{
  "n_layer": 12,
  "d_model": 256,
  "n_head": 2,
  "n_kv_head": 1,
  "head_dim": 128,
  "d_mlp": 1024,
  "vocab_size": 8192,
  "activation": "quick_gelu",
  "norm": "rmsnorm",
  "norm_place": "pre",
  "norm_eps": 1e-05,
  "positions": "learned",
  "qk_norm": false,
  "attn_scale": 0.0884,
  "bias": "none",
  "tie_embeddings": false,
  "parallel_block": false,
  "init": "trunc",
  "init_std_qkv": 0.021,
  "init_std_o": 0.0,
  "init_std_up": 0.021,
  "init_std_down": 0.0,
  "optimizer": "adamw",
  "lr": 0.00147,
  "beta1": 0.95,
  "beta2": 0.95,
  "weight_decay": 0.15,
  "lr_head": 0.00354,
  "grad_clip": 2.0,
  "warmup_steps": 587,
  "schedule": "wsd",
  "decay_fraction": 0.859,
  "decay_shape": "linear",
  "final_lr_fraction": 0.1,
  "batch_tokens": 32768,
  "seq_len": 128,
  "doc_mask": true,
  "train_tokens": 259000000,
  "steps": 7905,
  "dataset": "wikipedia_en"
}
MLP neurons of a small language model. Each row is named by its layer, matrix (up: input weights) and neuron, and shows model dimensions 64-255. Each number is 128 + 24 x the weight over its row's rms, rounded and kept within 0 to 255. Numbers have three digits each.
Before each neuron's rows, "fires on" lists the tokens most often at its 100 highest values on Wikipedia text that the model never trained on.

fires on: " and", "\"", " as", "s", " or"
L2.up542:189114106083173137126146134171120170117098146134136103133129082167135143109114123133141156150147152122134119119102094128126172138114130160099124108146129115121126114119095097082121108079142141144137105132106121162145139080133117118140125111113128163143125085146118097073130157125099113113128130140119132120156143112128147124122100129126166125149108137143154126179141154159174091149158137158081142106109148108124124153131115116101159138089116119161156166140122110142087125161131117157095177143075121175146137150176157140130132147142113102153133117135165133109126138163141072191

fires on: "°", "″", " His", "vis", "aged", " And"
L5.up568:132106108119131160121166133155134123126121126118136153116122149128102126128123096137145100136136169118149100154089093121157141103210157123097141134101124114137157177128101146167124155147120153146095149116136098134133145114120113147088107160150135109180107145090120085123161135153145158108117127200144130102144145181124148130111101150114115124147151163088121115133124102092132142145129154112136144122181128133202094153179131127136111104131149114096125072129132116111132135093145141138161142098189130141140104113158154093111129166144135111134117089133099145135144142091148154138

fires on: " place", "gl", "Career", " am", " break", " insp"
L2.up187:102139134102152142118106143140152134115131136085180146136176171152141117116110127169118132096129153089142140138098112095117111130090093133130135113144152143087120147157119099138165120103125112139120129116107142172141149111102119152155149111123131129122142099099142098141130117119120161132091101096117104155104120156136128154122159147129127132144127109101132095143138120176122106115113138158122143106137159117112206165115158085139113127114100134120151141141148103155105099119133137148103116157161136127124114163173153120070159111136122122128149153134120126149193159102094101115

fires on: "mat", "oi", "ka", " Song", " Radio", " Fra"
L5.up29:128131120137071123100115148168105133134131161136151144140171086080112085089083128110129131124169133070103080081146079140128164149107128154123101120116123144086107102151096111161129107112137167083150154132109121133145097162161124119109159141119114093159152165110070154117094123096136151149116120097163086127176118094132095114125121084149136160102147125137150107130174134113135125132135125156137119147097113128134156125102103130115098139096130099138122164140171188082110097117147167109111102124144152146101120113188128125142118137115126137122110108131135127103149124118100097122

fires on: ")", " DF", " Ja"
L8.up67:129171151137113113106123071117133124126130099124112147128113127109160131123161131119121173151131122152134132090145106129125108163128112130161107097123133112118121117124122109144103119187127123135141095127139082147132106124139112134142126119071101175125146116123113182145132085111163095127122162094103098109147076125118149120116127169160125131129111094159104155105202135124130118132129141127118164137163068109074156117104107127126157114120117160103125106080143154139153069162133116139142134149091121075117124111117106134134076115105134142110129138117150139190133120145110122151

fires on: "B", "A", " its", "X", "ing", "ric"
L5.up628:137123155122115141141112097135098116115122135104137086050122085166147174127156153133158143139123145131110097150141135131142140153136156133144170112148121156155138144180129107102136142114165108090115133141152134151161152156091125140141107149140152107164060177118129115124129107079128189122065113135156133158103143081129131177119106165112162110074135145130136114134123111143131168139156109125141125148128134157136074096157140109144126103110149126140135150132134125148109107159097120143120148125149121132122111115082148132105108103117112158088107117112109145109159102140116147097

fires on: "t", "ie", " gu", "my"
L7.up607:140113116166130116136105159154115103119119163133116139145138127142143132113137114128087101143136127165177091142099107117180114163115095125142166133135137140207133116109112139118126110141135115126129133119102141107108096119124120117156138094143141109176134134126123071114119081116122157122141101158087102090158090104124119120128132092118120153149139133117126171118091099147106156154123136164124100111172127106124099117123128140136115133134146095145135147111134136113148112124164130189175133095121135097135148123129137119153118185113146167163154138114168119110152139130117121168

fires on: "\"", "Al", ")", " Cla"
L5.up792:146131081131179125160131186128122101132132137139096077133129076126134116126116153144100129116119097110127071109157095077141125146144093122099128154136145115137143103176171089116129110139092207116139139132183150130148101121171111102128136138143100095092132140137107130129140159123120133164149149105138164111126128112120127101133137145158123083153150092086139133162128129112128122106125135105132148127124146104161162117125183123136116165080154115095123050103153158119092152117142167154100141142118105119147120169159085126125108113127148117128154123117177106107142108094152130118

fires on: ")", " is", " also", ";", " every", "."
L8.up643:126130153182124129132137131105200122135148192126141113119136112094129127141165125136106122158126108168120174154099154141114113126091106129147143122117112175135158146131131164117105136166168158128118172113135112091117141144092128099072133102099151151139132140122117083136135122111193156142140112118149095131105137191127096089129116140120127173144163112079101133110148125134115111125140133125104142127132080106104173096151128114092105140111138169124156120141146100169082139149132133132141138175102099123149146110148113121143094151141138151113159128131147137181119097106124115168

fires on: " |", "s", "|", " and", "\""
L2.up612:242128087077146186116129153144114140170113118139114117127138101157128108125136138154132141141113190112140100141153109121133137110116125171107131111171120122131153119125100099132144135070129124137148121147089105168112127113136125117152133144120124122172121107138116103067129151127148124102135133128121095140141124143117118107122101142123129141160142107122160112171153198126207051122128091149052154117136137122121108148128115113141156142082124120145108145135129128133116122114135125145117191153108110123134122146157145137143134126108142089149118141144121107133136138135128088139

fires on: ".", "=", " the"
L2.up572:177111108078131152156138121167111144117143152127100125117151080154136109151153112131087131156169129128117143141137120118104124098115092179097139102112137113119130135143128138087127136091138107109159111126156127145115151092153127109122113117099100138155098072162135089081089134108094105114120113113122151135166122124149107098095115130131080096136113151119151118103112152144150117125111162136074123059109120117119119132143079141142154107066100145137152172113124129141046130128090125128132182128152129116151111149155124134123159089128104118151132116136157139124131150096142129150

fires on: "end", " also", " based", " Region", " play", " older"
L2.up613:120108125123178141077106132121114139140105152134129133133110117139133137110165139135129140136095125126129129135093128115135138130125148129108156144124150124144145147111069105108163110106216090116131128101110131131133161093118130122161140116136144151143122135185168106136188138112105120094110153137081178149098139127115146107096083110113142116208144125095119141130167139126114129118123124134154126114144154129114119119134162158100126127130112124150194183141137143104096159141107113135135126136122129119106104129121123139148139093121124137093175123144184119114124121085079098119

fires on: "-", " so", "man", "t", " Pen"
L7.up727:157107106150131129130103100149133138152130146144118154112164158129133095114126097167150143123133115200125135153145114135183170149156052126121103187129143134118155127141152127124098111113113131119113128122111125122105089135155110126124112156144118087178127119143132131134090139055072144146176144118084116121151119138144107095154111121092142114137154124109126189142090122177121107130142157159130111150156145096163128150138129161089090128139141110125108086121144128109085149098170178111139127100157135104164132154151116112144115120140122101122119147109152116142145146109143157157

fires on: " |", "-", ":"
L2.up769:146115148119127107162171144179132085120121141134183106129143106115162146129101121107104114122155157127157159119076153078109143149095113141105107098130100136086106139093086136092160141142150097121111138134098135147146156088124146148123114117119115141112120113137164110081101162126122119112151153158142136117101117107136092152150111142135153090196144123152202144133116162160171113128142175142137144071099112140142117123146139110102122136091121133145126139128115165155141113136141137093140131150087137120127091132127129139119089091122113130152183122125113098143155125179122114125

fires on: "s", "C", "R", "T"
L8.up971:125093103119081136134113132139121120103139132084138125134114120080120115130090177147147083154156114114120146120108110142145104091137158135088085133145144144141097128169113095165108163138123104081127155135135170086141129132103141062177079103163158137152115121144152111124124118144152128142175136124116144116149118148157084131129128131166105123171132144111104104136140146112127112134120134165126163145099122136104127121097121124132133134124094123148169098127148077145105124138144118172168188099119147103141078158110113182125182106112124111133113123085132119114147148135174123126

fires on: "t", "ir"
L4.up698:127119130123110154115140099117093122158109114127191123085136137140092118143116090094140118112083126114087130089158087143119128120107140132108135131137115129143094131105108115117120143144174142176127125125104125115123126164167098135121149168140165148180162134105121116130120165111105120181173146153131101150109100130120111127116088141126156168167128143126093123156149122150130149140092127157129150158141084049150195110109117107155140148126165112074119159088148141156140149147108120149091133125109113114127146106160169164160092172118142118088126128123102140108171140092102135120

fires on: " |"
L2.up160:156107150115123112172154149169144072110124135130171122115131118100170124113139132114123125163161153170156115111110153070100145137120105150097108119144065117103090148100089126100187160115163111123126127135113145184138147103131137161130136114113144195129119106153149126092123160141123106114136144111128124118123085121115125166131125141118153109183117132142177144143132144147214131127126139154135151075098109158139098140136140097123129151102112101143130157134114160130123125141134133111146130167126134144132111169144124128127087096135114141159189135122125101160164121144134122128

fires on: " |", ";", "|"
L2.up134:146104131109159112167149085203138120126121153121175134136134124098160142142126124131109095142161142127171156108120137121125147161110112154105101113111110128096093141106098130119139151119151135147134171123139130178110166069118144155112120130134142171097132089127150112088112145118121106132133161133124144121100158108130119129134116111137172124155125119146169155152143172171195105142148162147129117116112156109128131115147110102066134140094109124153142172130124173152067121164148115117106145162126129100129100156145109178110104141120122100156172115126133098114144133162094128134

fires on: " United", " |", "men", " men"
L8.up366:130127128115134134095096096093159164145127107139109083143089112193123129115140094115131107140119163060135108155121137127142126083121078126123102140130110120106119100111148125140104085122108095146115082124134080137145144164150125116122121112122115117109136110120084124138122152133103085121117123116141138109112120126114147130106146127161132121125151115172152085137098109159124153126135124128128133125111125145117057117175154137123129090121164083135127120097143110162108175159094142117102106104153086105129153116159138132131117114124118165153131098099132130059117117126112092171

fires on: " such", " win", " leg", " Mur", " Const", " Ph"
L5.up960:110107153151098109147135117118122096120120145124131152143128133135151156121134094152153136134109098136161118137113127144176118111157120111144118137169096114175089119066161129118159122151157092146142118122124146099107106071139122149136182102141146151166163113125109102119111130198143084108147132165094158138120124141119110113149094173095137133122137069108089132148131126128121121131136116144125109127149118152099154157097136073140144132145111169084142146147098123128197125127092089085104135139096129093144124134107143131149110057109139105118131100165120136107145109107140139105

fires on: " inter", " by", "ju", " cross", "je", " law"
L5.up575:133141136147147116163118143113092077104137127104173073119067113169115121139158116135120087141134140141125081154096129115098132136102109123144158143131110138110139155144158131180147163118134139105137151134117145103134108069148133098124162103131172132176108143122146087124150127134167130155107149150104113127092092118137151135124095116133126134114150118102116188117130153092134126113153175107133120125180095130148121133171081094151128075141136078110165160111139117054105123131148146108146115140123140131137138092077102113153122085137130130091138106117124123139092117130117106138

fires on: "s", "a", " Genus", "ific"
L8.up8:127133137057169127143117127113144121089145145097106127133112115108125120132116132116092119115145106095140148121145129089122131115137136127154094103131108164116144105123100113136126127150157170096103124131129106142104144138100113155167114143141186114101146109131168125126110088062168094124108102082118168113135170139148119158113108107130111092137157136106121123122110143109138123139108138140118094120157118149139214075152135107151098163124073092121154090112151165120106086189147144127133138138098150140124132098100078121104114142112125162100108122120121107128103098111132107115

fires on: "  ", " Wall", "0", "athi", " scientific", " Ro"
L5.up362:105136163178097119117102075119118109129114165130098159115109175130119164108157166146113118091148136145134112156116112143156154125118157134138167106098114135136133159164085115122114132106156126177133142133143143157100136117110132115082169087145155119120119141142085098132146113121142132132113156151140103155123143180129140105118141139144109132104088113118100163110084131172140178145113125143117128118164098154114123112158071153133109111142122115075142096107085112118157113160105097120196136191120133070132133126128101091122132074124116096133127164113117130170155128132104119124

fires on: " Tel", " m", " el", "ful", "To"
L5.up588:154140101110123136114135154186143142146111134153130148145117117140132159126119115130150087088131175138150118114137145138169131131192153150156179125122128128118143159127089147171118097119141153180113126138081105173130123142121149131101062127105112117153111147113135093136105100162122155098166165117134139125141095127140121131117202143130110141166116107111112091141149116128126137140115135126119144156132164097153071148174114124142105145115114116163109100136144071115124125114156095137124114140189117124140093143083098162143107127135139118092098128101151114113126148123100139118

fires on: "'", " goal", "born", " End", ":"
L5.up18:126106121126134112090161138105100072134179130169126126118115137137107146109145129131117147104129095155127086131155133107149137127161110141098176136126092140137129166161130128141078119113138164094116132121119153152122120132092152095104109119135092131119096088154127135126116103114116142123122113145087117121143137154124173096149155100088142131113125115181154123117124146127123100127112136151124119143152122085098084132190071133129133090136135076122164142146130169117139131139146111161169122113149120098125144119106129133107127164113138146113111148117115117107092121141091149117

fires on: ".", " Royal", " John", " James"
L2.up693:142109113101150128128138072112114086145086118154155105100127101095123122093118129152146109120132117169087150130135165112109140146100121155123148118118090076112113151099099146104130113103151110101099147124148137125137152062114107130145108117128105167135123118154149109136131132109150115119126144143168132163143108133128092112094115112102163181138153140137100106102107105134120171113119163085147122158104122129110113057130140088207188131096102120146116141194114111174100155118121094121111105139125120126098076163139104119141113111131110114126162146114165122139110119069137183129

fires on: "s", "ly", " considered"
L8.up516:131168066094120139165120157129178169109125131091102069134085089138121160128106110131126135105127142063138097105153136134125131107119129127145114142130084099199109127157096119135119135143166080125118162121131078138119133125125124110149149111123155137114179125121129152137132117128132133116147130136102175103126125108142148135076082068105105139140112155105110111144112121157130091154118124141111129124101149149112132135129154150119103108116110122119198128124129102173080073120141081139155140104124085145176127133133150117092163128144121125128110104108141134119104134121122087158

fires on: ".", " |", " -", ":"
L2.up246:162105139086130114152174083164120138124135173138142114123141111100116141129114140118108113158135175118122113124145136064140137118112119141109117122150131129109122144144114143092133107082117116138107138134121136114154133072158114134096108123140113133101121098154140099076112131125093080148132123062124107133176116136117114137120110111129150139125118152126132114108115110198171100122134144149134154099096159151160172180140137081128142140075159117130084152150115148138101107133105082105117164142082132133114105167133110139140134141111120121155142144146133097091206132127116095141

fires on: "."
L2.up790:150117075088155109104148127180097083125109161164110149114115110124133112126134127137110123144141170172159167139147124093077157142119132153135117115139108139115104187135137171094130139131116130101133100140117140148102114074058122102138116123130133158149117115150129144101141132133088079110125107078155122141150158115096123082132119146119165103142126179112137125139136139172150128126114111161126139106089128156150149157141155099170107120122119094120133175154093115132085154140098112153095156150119147106121120175154100170131130147110114125139133142146137104138139152118114141106

fires on: "t", "s", "ist", "tt", "v", "er"
L4.up946:127113110130157159125164114125155125155119088092145128116108122147121123157114120159138110129128137171154122147141129145076122133147107136110137108115145141106093138142105154118115094153152130173100143125111139123107085109102097126142120187167146091182132137157160119137124126210169132124088125072143131099116134127121106149139133172118163163160149105161124125116108117153136125132137130136114124156160172158087122099137166135165085090144194153129144125167113116149137165123085090143119118123114134114151113128105127162132118130127120084104179084148149122106083140140164133125

fires on: "st", " Can", " Christ", " Nad", " Son", " Sp"
L5.up593:136112155151183115171114140116169130067146135124101126127107107129115143098108147103145125106115114148136136154163145151109112121105133124110152137102144152082105185137121113106126102136184126109151111136109172130143116137103138177155104139163172142145081087069123105140112184108089120064139132161090097149138130143150129132117119131097109135109109112155096133183096125148123126132163128101116141123133173137114144139128108133137144116135084119115136131116121068150091140134155116155172096122127081115133115102115056156111110145134128120088148138114118136139105150144136136153

fires on: " al", "la", "aj", " •", " University", " Country"
L5.up949:135091127123149132144109123094135077115153110169104106136103134132132091112152110141083121082137152143118136115106146118122131116119115151131173078171123122122153110159144107146087115076093156083117113123178118151163137099132116101158092157154088130100138111211142158127104101102070158207098114076121129159115138094132141116127147105129120144181074079124189134142102134140131114124123125119139132113133132119110156131140139142132125151136136094149128133154120126130113142128146106139113116158127138141130145103133101149134104116129131163148134122113142102117142117170092102139

fires on: " |", ";"
L2.up562:146118138126148131155142107191114132124127158116190116138154117095174133147116143127111113128146164108151162102109147091126154153101120145118111098143111125106119157107079123121176128156159120126110154136130119148140130071114138185114111113123105142096109142137148121096111142118129103157140151140123141123103146097148105167153135126139165125165155148136176127141153165160183125128128154116133137116098129137159138125164143106072134133093147132186119140107114150143110110116137128110116133151090142125128101128113117170105104139126129120125182112136140088124168119133132133126

fires on: "B", " Bart", " Loss", "ats", " Box", " Design"
L4.up958:129102110133146177117141116125143151113139156134136108110152126142130135095120104104126112163148123069145140136119089118152106124098086128149135145108147125073066116100132171121132154116148155106142130154135118130134122116102103142122082092139137122121128098142144122131155118093109117136129171144156109100118144111148109122121106095124115147103109113132121085119101137113115129158162132142120130142084119181159100103099105169097084078144125102131157122071108117149135167111165107095179119113176105108104100122145098143110127108118131133160153117120123168177109134112161127125

fires on: " |", "\"", "|", "\n"
L2.up28:227128117086161140151127130145115142110100117129129119146131096142124152106120132130134134154142161122143113127112121127131143157115117169106116094155118124120148133122080104100131133077144134130133095148119120162142151094131112120181133128110128147162118127173156091049144149112122104127136142143150124121162117155136123139128088151123153140148097142122164097177127183127230081145162101142045160104126121106125133133130118117115153152103133114146128145155150133148103112134134115149093192150102126150139146144166148141129154138118108119154130120144175114110128120141132103184

fires on: "t", "am", "ak", "za"
L7.up287:132097149105166138132124100130068117118127174125153097154175086111140159100107144178086086097123126125171128141171084105120131130113159112117120121056119134198167120127142124110084099133159068144152117119082133150139137136108147107143146117113135135128118121092133149133115152142144134122099132116097115123104157155134140121149128148139135118095134179118141176128118175114122139114160117135126157126158137160123173158144119103152117124133134131134126142138147127182170062128111133153121143146122142109173100140149150133120145131125141138124124146120122096167112118102119172129

fires on: " as", " Win", " —", " Total", " been", " office"
L8.up5:130123114177178139111140151105123118113136139081104122148178166080127129120160082128137111116148131129124082165140097144162062152115100121131211149135128128126106131151140089109115146133121114118132134128131124111142163101100159159105113116087081154166093145138154147110105126126123149143153083124156104150127091102099151084143147125077110147154122103098148113104137149160114132130191142144140127141105122104143141164125130144104104123124141124126090156132114143122127093093126083149136160110148110129115147129084127114112149107142118126160149131143123121177141134132168081121

fires on: " which", " Mc", " also", " who", " Lan", " Jo"
L8.up939:129123182136085119047121123132087123120123130176144126120142129067123124125135135127144160117123097139129167097125117176124117142184092126143132119119169149121089130137188150106114090141120098118144135112131132108120130103117124100118166093106149128124154073129148115141088166135151186142152144088108189105167086131129179119121123118175100160138121163123115161139142122117122074141135107124127139153108134141097104128141107131146162133158169120133127131143095152134124181130158088120139123121142131102131110102091150099182143099115131129141126150129139111085127120129087130138

fires on: "r", "-", " \\", "t", "\\"
L7.up804:141102154125095171098097107135123168155128118155126145118118145140145110143120126122109123140203134192107123142147096149161157114132119160139135141140132111134114106162154093103107097122126144097112156138105133140146126162169070091122140126102165100089132135153091119138113152127075139136110107097099109111154142171148132097137113161126157188141111138130113170142130149135108104142151153094125118124162146155155086150142103110129092123140121148130119131141134139094141173129152129144155148081155097121157130133153120144146147107131122121096085138084123143147137146102123134146

fires on: "s", ")", "ll", "\"", "er"
L2.up289:201102080074152158131120115156124175087116125132118126139130071137113131121141110147128151153151163130137119141111126136138140123137088186095127124133128100110129122130098123104113109094130120136139112138136127147122148087142112132132120139113129145159124080145119105069123151131099121114117137122144115117166130124133129143107089119117135132156129117127155117173145137139204090130145146139058144099126142101114150153128074102104155135077098144169142165147150129139074129147141128140128171138098126158137121158178153129121176129127113108138141129112178147140119147148146083161

fires on: " be", " —", " Yes", " 3", " Ja", " is"
L8.up81:128106179119140118141109070123097086115141100087137160124134174094140135120134131122120140097135118081130146098125125126113092083108144125127145130126115152094095135095135140135082112143086094110102140125123100110149098102152099128124106100153123147145172102119131149110162142073141149151139101098123178150113091124118153109118126121087095077109122100109095133118140145136125099130150135112132123127163140180117126139102068124137191141141155173134155134059110147098099084102141142138125131119143153140115162091111132094119072081127129125120137169144125157157129103110120121111

fires on: "ing", "0", " compl"
L5.up144:153131110099166091150096132139125141135143130064084158117139125152122136122121175136118130162125112101141133149124115130167112137138140128105123149120156124112138114143124087101135154098172116102138141125170145151130104148112141160145155087144146123156109154099109060132168119106139132140111164101108124151138150126120102093133170171098120098124175088112091123152106119152122159117153157094125141114164123128088097133135156133134097145100156153110113109107092092131102098142105064143153127125096132125145106125105150161120117085118121100112129121132119122152118115146088144109

fires on: " al", " II", "bes"
L5.up486:142156130136124159156116134089134123100141068114120112156115155141121086156155150133123145138112171088111149144092134129101116113118107139099127083123126120091187117158121137142146136120098129095117140143156108145187118121146140133144121112101148109082101138160157119147161130115114132152113124091115162141141126140158108118123108131093138135150150109137129106130094099120133153119114162073142121055145140124114091153127119154144132113165101119139095118108133158132109130122107145086110113105106143139171151117160106106180150092131141118143094138146148136123110122178127114109

fires on: "t", "at", "omo"
L4.up73:128082127123128161110124130115116114158123102136164156114118148100115086125115103161170058125109128147129118116115108130092162156111135120148134136124175093091139118158080126119134122157179105163140146137166152086121137118172106151139122144094157168140150145148157110133162133143102135170124137088130118153101130135108151125129120106122131074131159064132118107136144161207129111108094129135146130113161116163130124175123147106130117108142138153074114162104144132124140152158108088151152142129120119127145131098165132138194084115138117164132109124131102113144137145111110130105

fires on: " They", "age", " code", " GF", "ange"
L2.up559:128141183140141104149156140164118097157117115141134055133065114098128112139179079113150111159125153135144121132069103102126131100131102132122148138139103155103113142164132146132154124131085065121129126127151150151139101129163150097138100134128147129188198120137117155129135119145153135124145126119112121129174114150120118124161142171133131144110141183143137099156088146140119101126141134106109137119098132083135113121133118126138117148100158133089104137124146089100203148137154118129156135092154115153190165179083103149101136149129122116120089163095088126082105149136154104161

fires on: "na", " Mc", " died", " born", " number", " Ca"
L7.up378:138106125181146126124126082159146156113112097169160159134184106118129144140117111137127151144088167133132132118176134135163138118134109114141130119123116131102132130101108183146143118151113134101117085124118146147135110110181095121082133125153134110146122140126163157140100152136126096160131112129082087095124125184129088064126130118122139130110170106110124090106086130164129138140148125141126140131095127091141147135158120085126118130151125129132110166136101102148139148146157196116086127132118122148126107124144126131110129132142135097100145144100116137120111143112193145095

fires on: " as", "DST", "\n\n", " Win", "G"
L8.up734:124156143145129136129147191089138143151122151155141130135171133061123167132141143144108184154141099096086120112129112125145145140121077130153103136126131106106128143147147071135159171161131141106130130123134136115120152119114130135127138124072114143129140150145075148129107116135130147157161130100132084105126150146128126070136114111134145168169092117125139159112137140167120137143128136150128123142159132144130164152125135162136097090103152123087094096119128168111136104145153116137185158154158145111130128097158131070156124147131111107112124155138142085157140132154102112128

fires on: ",", "_", "°", " dev", " Open", "ğ"
L2.up711:134131136145105098108140131139106138095134165127132108157122132136151139178149142133124161153151150160128165106110130075116145149115089163156155118129140145076118122090126135127124101115083098131149155134158146123154087127093166156108115123113118140140134151123113149131104155136080092139069117141157121120091140100123098135126127090118168123139119157133110079145134076217117099137174120093124141130115113120138151180161125157133163133127130164178089133148108151135135138133104106118141141147124084149145083115096101125130154112152115128107113092113121114126156135130165149105

fires on: "cia", "ls", "ys", "bes", " Gas", "nes"
L5.up797:135131149131129125158110167094111130118108099110136093134091160136130095160116127125091121140140098134147142155075131102069138108122101132069102115174158162123158126106171152119138154087123140136123180135162092127144142122142116101124115115120125125080145099138168138118144105170122120130162145102148119128095115133111104116130090120127135121158167163114121104115122118155122117142104135115120114106145116147152102135089174161099119138133120132133132114136142096119134111145129137105115171113143120127161162152090144112120114116125142126074161094113126096171107101140160116137

fires on: "an", "s", "in", "er", "sm"
L4.up403:128108120145160123121133101149134128162108120096173143102109135168113091143116176143132135123161127102113194174149104143088119137108140137103111172131157197128100113085136089131097107125139146137111120113128087118125170115093145114098123168121158140143137129110123145136092154124197155096130128078111090122149134149106147124146147145128132131156152154110114132123091167112129136129115129107122124131123150126104136110135096108163159197126147171158140120164122135142115126103111097100115095122140099110144103138137172132119077120141143116118149129121172107102145130119111124115

fires on: "A", "'", " career", " he", "We", " no"
L4.up200:128155131133083136123128121161158130136170161116069145133131146102136183109129160127146124109118130135119074166094145103170111138140117121135163118110174102144106146106100174137129140108144137120141119119097109149127108090142135132131117077121120153124113131133097139123142070164128088139140162118112123117114133146119124104136129146124167102171111105154126174122147130140129086123107130114133115121146101087105168113100125108123162162120099131126142105142143144139136124111112160084139147133126109163140132119122106111146108126111116143095116102132131111130155132092123129124

fires on: "age", " t", " Czech", " GF", " av"
L2.up377:113140144086150124107094134148171097132140109121170119121101127113134131135152109156152133162137151099133125143095082097120138084107104154098111138138119141079139133132104171119167114144158063113151107096160126161134097102164122158123192096128123154130156099121139118145161128100157123074111149099138136145118132164120105124131135140106124122125169145103097089153082101117113100146143159111119138120103170122159124157143121117169096138102120130120107174096115125133147159183132135143138108099098118130122148127132126182091128130126111118174100128109092136165149126103103124160

fires on: ")", " Lake", "\""
L8.up967:126149133151196117129125108114135133142109154142112120094138102101143164121101109124082125144127090124106142145151076118102087108117109128129132130121112096116126126121147126083158132176108146133120100134133091100108119121098145096135110125078161118128127135131086124121118147146143145160111101148144124128110122150124124095128192135194087146165130112085120174134104121116113131131149114126119142106133106180124163098089123136124106143079149140084144135150113140172087130113184133125136128132136098111088121078117132107133133136123104111189147134110142127093108115120127104112

fires on: ":", "-", "."
L2.up638:150142108119137113145159151165114105129131137128160120150146102131124136153109117097085158111153149139139160128078141113100117143091121151113132084113135151109110131099118134080131124125146094121130128117127113131126151096107141109115158078092104154133134090148157085073088132142089139080119132166126140130130134099142116168157096163108097086162149139136198130109086162164163112119144163145107146066132120146128105145132153117126130117111090117127106147115110179154157118114110116090118149136116138118124073134146141138116124094135078120147178139127122107154131150148137127145

fires on: " el", " m", "as", "rant", "cia", "cal"
L5.up27:126131085101124115103120111073142139144138139118124128148123160111151134156117064133113143074105168099127146116122169129132111130161186126116145111116125152132151134127168118114129088127128185145135135137109091122099111133133129097119127146123080140133163112135145116121120111172114131105182165102155121111127145095111128134125167131161139166137083137119151125112153145136143156135127098112129125138150185118167139156143106167141174123170123136175134094131150120105147149106204177137121146110131095140152129121147125105128095120140130121096158158137110102098151121106139136096

fires on: "'", "atic", "tal", "ona"
L5.up834:114165089113100130134158117139147110138143087148099125092137120092131172163174112152142129088118169082110110127149117106141144132165148134104159120137106187137081127169097172119123073167141126105127138117100165155157148117167106143085125159124092135158138160149122155160112131062120150107124094124116160133111130121092146129155111111130129133179128137119182114125086082121130143136125102150139126146134127109096110129163118113095156096113144087137137150167121138167135122136126146122133129138112121124102152145157138138088137121127138111138094169137132123152133178142173110100

fires on: "  ", "p", " De", " tend", "uc"
L7.up634:147135111081125134174145186096098168088138142115145118111150185144160163154141119102129156115136149155163152152118083113136150125128139131088140163129103110141141112097131110099107122155135135158118097136101166117097126133127118083171145070133126126156118150161092108134174129091102087098129118138087143107144127120148159111112139108112100141131137131147125146153123126142130104152135087083116150127152147081069140114149121115113098132103123115142118071121160110093165098124127149144160137114097164123119144132128124108108125166122123132118163130138149132154098130097130107139

fires on: " (", " e", " Ja", " States", " Cor", " El"
L8.up253:128165126137121121122130079199145106125185120115104099138119117186145068110140111134107095080139185160123120120122125104165148156122157128176109137139132096096143133124087136172136142143128133146119065118132131185091103141133144108142130125134114146108110143128116120152135144091124131128108150125117110087140092081112124094117086121134126089140108145143137128117179135115125144120112167103124137134116129102153134103116110147123136143147076141086156103109159124159114087149099132119108146152151106155139138137109155140125129086093137170133112130157106144149095110093145088122

fires on: "'", "bach", " Villa"
L5.up658:121152139198146120108112119145120102097170124166087096152096098090123143126136088155125124096122116136176105147101155124124112116164108123135188103136093126101152158138136098159150084130105141129088147140140120114141127127091104155137099163135130155137110120180125124108071113138130142142132160132144156142135143180116161069155157130122098120123115095077138129158144124163128141134124120137127131130146141118089106156146116137123160141138128089125176112131119082151130128161167102152154132156123092107127111129108102144104170117118127142118125184113120137110103127142130110160